config.yaml
d_model: 384
rope_base: 42100.0
qk_norm: true
extras: ["capped logits"]
lr_mult_o: 4.0
lr_mult_down: 0.7
decay_shape: "linear"
final_lr_fraction: 0.1
batch_tokens: 131072
seq_len: 1024
dataset: "wikipedia_en"
MLP neurons of a small language model. Each row is named by its layer, matrix (up: input weights) and neuron, and shows model dimensions 96-351. Each number is 500 + 25 x the weight over its row's rms, rounded and kept within 0 to 999. Numbers have three digits each.
After each neuron's rows, "fires in" lists the words (lower case) most often at its 100 highest values on Wikipedia text that the model never trained on.

L8.up1046:510508505511522466538516521497543461471473526485520489510504474490501459507491551478532512484505460504470501504509509489488490515490441489527536481471501505474451507516524509519517478523529545476482513492468526468502494445502460511501490481490501484525510516490517558499468458491495510487471501474513556508465488504533510474542460518513467501533517512504523499438486520476469508523498523454511510525468479507507466489530492512476506482470515456499497445470463492522515483490504495518528514505523519491468480478494473532499488473504499498461496488553520501481503510528504452466508499501550479522458465466492522500528510517476522538472473512497528518502485501543499504520496514519487482475517445514457524503456502493480541492545490526463464532532488544477504473476525465
fires in: "in", "for", "on", "of"

L6.up1271:467501478511529481503512520509520531573547454454525477501479477527529484564491528491517511517520554504514538487524530541531502477500510554458451510521511504502481512489540525478507496495495507511522493470538506496485474496490496492517514500457450491513525457472512480469533509519475514496484499500452474456473516522491502510466471500541543524508520449506478468519474490447529508531514507500523469484498530493507508525490509501477482472531462490484507487498481519494504506512475508562520507501488487496517487483511489514494505554504462521467488452493488459517472514498507530479498467519475500490520499492522500496498518509478505526485499511525462454531476480447458520529465510513490504537534518496469483528560480498524480485510503457489492535449515495466472536508522505
fires in: "in", "on", "of", "at"

L6.up144:466490520489495501452511528460502485543538490508505520504464507498494531496494525510499475480506489492493472520487483458484523501471483484489506467495453530495516495497490474535469493491499488519525559488516472511476544488494464499504545523518492512506451436490528473501555483470479528497467474494496486491498497483514448504478492472476478456524531473502503494515464468509491498492518541535488548483507486492530526508513557485478525549472494527495515465493478482543473566489506489540538483564483457561477531488472513558494477496524483515526520459461490499496477495485467514489474489530517476456462476475517475511515468539512525505473511480512501456503537487502487511519541478532544483504463480472506558505513488482506488488511473508501510540518502488505506490517508529
fires in: "album", "of", "band", "for", "song", "company"

L11.up1339:508515501504518521477514520486452522478456514454533499510521527506498537474452462493505479502481482509516489506523499473483543527488523536494497465501495519550524513480498496485538547537435516541501479527506531479505454481506484440512493534492550482514457525482509529450476485488512466503487492468476476472503559494509490479497526568484566499492495526535476495512468469563528484484518499520525465550470502508544501510516489495528514474478474470523491496461507525464493465508489468525479500504469486508476503530475518536490510465481477457499552489514496495529523511508504529490497526524500479481515520486464509499509539521498521495481494513506464499512479498511511494502517524482501490499477469478480514536503486462511503484457466458528559510499449532556471501512480477
fires in: "the", "for", "began", "on"

L3.up868:512510454466467516505548486518522485491498518481485497492512477470446500505520505499532493525516466503536520541509525470505516460517434470496477543502463480496502484523499526535550510501516498492470472496555507535499461516561512528507519492538497497517496533522459502508485499498472525536493492481483514484562489516486472498479465487527482454460509494462475530511515504499503505501567495503461529550475506536475518478520480489480545530494555514509547519499504513491477489512480491564509479496476519506495494474516518476479548487452470488495502500493487478496483462539490488485450505458524489543533496527533541490458517515535484506488534504492481521495470490512482475508502505498537523480487508472461496544565520512532504521468530489487476477484515446517522500520514496
fires in: "of", "in", "mid"

L11.up1477:477535495491533486477543489589493447471496482523487452516508462515501478503537479519489459528525462501459497518486483499528547504501491535539530460497468507510576459518522488540543529557535533493511532460462519525517471493495505471478528471545479488473495481498510515481526489494461480484423563466516518478503519514489478536495527478505532496511450528521491486488516512480486524540487520520532532536485488473484455540488480482510508511495536516467521510479518516496509464429496515510513516450488519470546496526522514501495515495480500499492539495505524504493520511522489470527510512479501514513527514508522487504522464461463520511510527492464535543481488509508506472483477472515497480534468533490513516505497473506481495450504530477496504478490494480523540489536457511
fires in: "to", "would", "could"

L8.up1296:521482470508519489476510505499520448464494476510501519570510485480513504473485516484508509498478489533510474473493528501504512503471489519496537501496503516515483523519503516491503502516490475498467476514509526546517534507480478537494489472497500480486513486526511481510465514465535507496482504536457522510542512523530480461507506511505501483491497524526478518480492466526538519464506527485542482496471485484459501546479549455507517525529497502518527496520572506527533496460466525520464489493487476553493487500524491526484474518515498492524504483463537511525549478467541408522540469464550509544499502510453535537470484536508483504486493477470498528532480510486534546471508513470487492473484528490518529476522457464489513478509481502537473510486506544487554503461481580
fires in: "by", "in", "to"

L6.up1381:521517509530484484482489496560510511471497502461522489537510534524501514485470544492493489509505514491486484559454507501453528538468521519494492452483451505507508487501530489492521507511496479497489447518525474541507480473476493463502526511532491526497534493504468527494507485479461509494473506504454512509464532506503497477533485543479528469500528464537519462477504495470504497507511523548525522507465480513478494541490488522477526521498484540476501495523502508473474488482497517496497496528531496522519547514491486512459510545525461549524524511476513495464517504538534506488504503496505520529498490466510475537499484493482494483539499487499496520517491521511528501557529508541511451481527496449426478522472489572492514501496478485485501488513512476493490513488506499
fires in: "for", "with", "on"

L6.up426:447485495478505453473481487493525526517533488543465471511484503489474536483463521527479518494504523512544486555526541466524520495465537463486535509482470496533506504533494487537535501502508472485461511484530489509501450544505489523522502524503458513494501501493518471468500501484469527541495508469499480549559500477514520536440486471525483424511498471509478455526521499459531470526492533546545499478483485523513493503445517503478492543505521506494512513524490484523461496535539501497474509508539548495527479533486483473464509540438488501468508514453508503499535478506501456511490528476488484511499496462492473501505514513496509532511535495496489514525471503463491529518501486509504493486498516525424530528494546519500501479520458493503469483530510461509508527473493500
fires in: "of"

L3.up995:496516553493510492468517555553499506465501493509528511486439484488438480475481522539523478488484529516516445542489549522504493494511519538480520527484501504473518510546530491531473484538514491484507496488464464450483518496512469470509483505538518492477513493490528506508488522520495511496484516498469548512455529498490477503469476502510518505503529500473500495474470518497499490531523496467514553516509529510504491503541530514478523527499460469496465459549537528494490504503513527516506495526510520486506503516465506455460456553508462525481490500486505462480494516500501529495474515482478487544513554499508507498487474529493447530517505507436496447545483515488484453483567508532521502519534515480441490524503494549517528496514478479482506459510470476502465532528492531
fires in: "in"

L3.up684:481498491486481544515500507521531497484455497493535494505531535524525496453491514532477520452509534522489493462474500499460485505482448504486513515487471506491527507542489511539498521479473490514520480511544481482500497457520459497489480530490508496516540517519535521470538513504458526468519515447531493583503493477533513525502504493493538534456473522521448506526494511533515489458522541506494526539486509513475485499471454476456559476499445479509529454499428494461539500529504494489542495503462485487511534530500516481490527505513514525476495461468517517527487507570472529522516532499498475536505504504463456536506501538472499563535509513527491495490500477478494529507535529544478519463475503520483513511490517503520500511502447501500518478453493503545505514536523494
fires in: "on", "according", "for", "a"

L3.up1385:505488476493462505511500480524507468461499513506517522450510496475482516488501529503502506518530499520519485546519458504487501501499495497502469484508467488455524505516513520534507494460526461482524512503551501557501484484546544488556438515496465507503474512508464504466548436510431519516550503456534473517524462487493550501500494486517501497468502484503482503526531530519458515537471500539482501493517518523485469514512435495523515500482533511504491510485547477475496489523523517547485496512447525525581479453514531509507526515501416505513508500550480513497500506518503451471516523514471499470487544445501489463498503525495512506504524519491506477488499476508464495465513497493516490535460483495499536509517494494500480443454501506502524464482435466510466563494526545
fires in: "of", "world", "state", "more"

L6.up971:523510489518451521489455514490507508468537496470520495475502561532512481472502504454505499490510474507471497489540515494435475491496554507471504497493530476476497489502499449496500521466470515497553445542506464499511518493530509481443479455524466491482552523444521505464529483507498499499515514511501513520511480470518498484476435534526545507520506496497468502484453468518551514563449552528495544474507511534497555534478511491519507577494508503452487496551476492501483516478523487495499494506455490484480516506508489511514488544479478536489530497487485453502489448497495450499465467495465508477473476475515541522456498537514472503520488509472465472483483483482478484492522461555500549475512488529478513502514478512513512502487489516496491490524492458482479495506464494
fires in: "for", "within", "at", "of", "by"

L11.up1047:454492540491478503511489516511455515451453512496531487472489527464490477502512492534496537491499473480457477525495495495463527490497503519496486483458475514511526497472535478534553530506509467480499492489554517474532549507506462509498514527494521528497462493489539464490505494476519479518523525476533505479517473464497474454467515529421453517510491516527518515544467503473545485515532482479494541525507494529507481504485505487487508497500523482528532484504508523495517530491450458539508515510498494510516502504452501502510520466496548488455490490481465508522455522499507514504511486508498504504509505526507528496574499478511526509447531471495488510475511497544468519521462460501448492478512501435509482511520470454501511513458538472495452520535514476501460457553493465
fires in: "of", "for", "in", "modern", "on", "first"

L3.up628:510513514497476510515508506516495493526562458470495515574482488498524462520473515521506538490501504482495498514542518492517508509543485507510529448503529508464521495488551499524447489487474489488557529515511507479474527503503521537506509522452469495475540482471498500500522494474471504475536486544516542520485512517524475460467491476473546472504522488491522481536542490477493519499485485521498499502524541493504546476466487490460512517494503493494506468551454515478513533465531495481551438502462481530489489486484507505523484498466541536551540497518467494502550495538524493524535517505487521484515496516545473510535439517483539490518538541531492544471505486503475467499493531442503501496511501531521490493479495520469470515510519485531505536515503483429552521502508490
fires in: "only", "last", "first", "match", "recording", "final"

L8.up638:524463488543503499528518519524511494447497496489516514519515524548492467488489499463488495534515511510542459503506570539479489521469517528464508510461511483486502492541489490490426476461487496547538483474474453508496490470483485465508471465499508491475510528516529470499500492511496494518555487489463507512515519528503514524490545559477496488485505495505509532474487474492507521491498556531523517491485482527510480547500479509514485515474489509500468504516528485474536468484509436488538466525481497488506506500477468449462474556532522519522560477501517405487531493513514513530492450476476464509483486500537528512500481522520520497505523481494486526517450469488525503503511523489488497472515523507469505489524472500511506488494461491467526539507461465525509529465490557
fires in: "for", "in", "by"

L8.up154:514529524487472511473525539500490458507498508506504496526495535480543499488476538493468480489506501495508478445516519467519528480467500456500488535500487501548495456497495510476440454493448475487514505480499536516486479513519527529500485491530476468505541516502523504496518515494511471498512461466492533500533484433502539476505534513484504510518505568475505512461453495521493566513521513472480519516514478498531511528539531519500533512484503525513462537484456492519454486500492480498513477517518473471496590527489503448493486483532520479499522468483549470532497492475510464507503479484505507503489491464508485486489481529514506506513509495476485515530536505470491497494521561476481528458504527492462465467512467481476487491529517506518559511529479489505506478506475511
fires in: "and", "the", "in"

L6.up455:533514450488502510498530507471483543490507551492507518495475477483477513504454453486541533503524482528488500515467489503538467483518498504502526483462531533530463486525543539487497509485492511495473521513606552514503472496534506477503495458534486517498465460530497465481530475467499483506492541478518477536547464468508508502518569501533500470536468497504471478507534512484513507486482485497474500549468507480521468522524491496545472524506506527476486505506482443527474463519546499508513464491484477484477493519521485477497477505476509488498478463513493521549480545493511486535498507529520464498508506531539517469501477511501530495519478474514494489504495459461480487497553475490463497544423522492482534490543464473484541496502485521496514468497565475506507530512509496
fires in: "their", "of", "its", "his"

L11.up1380:506521519471575509484535485493507480526488483546488486516506506511564506451486492490493464545519474518488490494484495478482525518465478519496542505474475487472534494506498524485515530524534512515530496489527542513522482494525528501474492473520546487485472496491518480518492472449495494512515479510470496512542499510542488507482534469493517494498491531510455490529446507503493555504466494500506470551473506526522464537518518476499530465530471496516528510475530531497495465471488456566469492507513487515542527483523478496468509528464513479486500491516550516536524502485497519512486512465558500467510503525473515499506528473478484480481520487442524484497526487495506512484459482501522534472485514490519498489501478502446525490442528503513470513505509473520472489477502534
fires in: "to", "would"

L6.up683:469506470510489440497490529449529505466481529490511454506477476477511514481529496466487497487506492499475495505468499506474500439482481483487484532492494519449484536536476517493470475496512487481522523456514481525493521507473492514525497518496476503475457451460478545504529518498515439491539504486543514475512488482455532503485496524533520471517483500536472536478499516553477496530485528474520514499512501510532491512489496533466502517489440481505514456485480504520518425482484512568486462492528471501504483504543520490528493510503566494496527466515497468468473477518461503518475476524539501473486491483542510500464526509477533442500515468486514479485496492508470481491511489519521514509473467505481492488501481458495498514533518504507506516489501527503510431497464530
fires in: "all", "allaire", "among", "for", "of"

L6.up1029:515516437482399511501524534480512475477525480519505517520468463487495484499506503524494487550494529503516553505513470528465522497502490497491514502496513549550507524523515542505499507506447513526508534502572475490519479518532521548524494475472513493467563444549498462493478507485475477521493485470488466469528515537499514502461515502528465512473502461485505491490530503488501482514493521519503485495518433534500477513513493509498504488528523569501492484511507482502521444524504530513499481523500460527518486526511498502490484500484490541489510480519459527527469500501489449521457491497481523546500554501492489510460525495491547516517503508453515516500501455484470512518512465466530492510488504513451538542487468483508498492472533520515501530489545462486451544524520489
fires in: "of", "for", "first"

L3.up1062:516481490504491503499546495500512421493477471485518534501495489523541482537507460485510453476508478516513520492549497506521497501445496513529479530475529471459537504473499496476479473494514555484525545504491491524485500509462509459479498498493497485495534475481504508511499546509499522479473483557495500527512542506499547504490495489487495539487533523470523484484483478492485522531500558533494508512511499492492504524523546486486501535508513492458508482451410528485508541475538511445490451576462493476500469499476520477451506513488510527490477462479513515469513489519485444500496535490519529535534476478512493547533506493487531532484526500519484490531504515487464506527538524505499470502485504540480473482489496480498536485534485500479531496526557472518471546518507505
fires in: "of", "head", "regular", "last", "same", "match"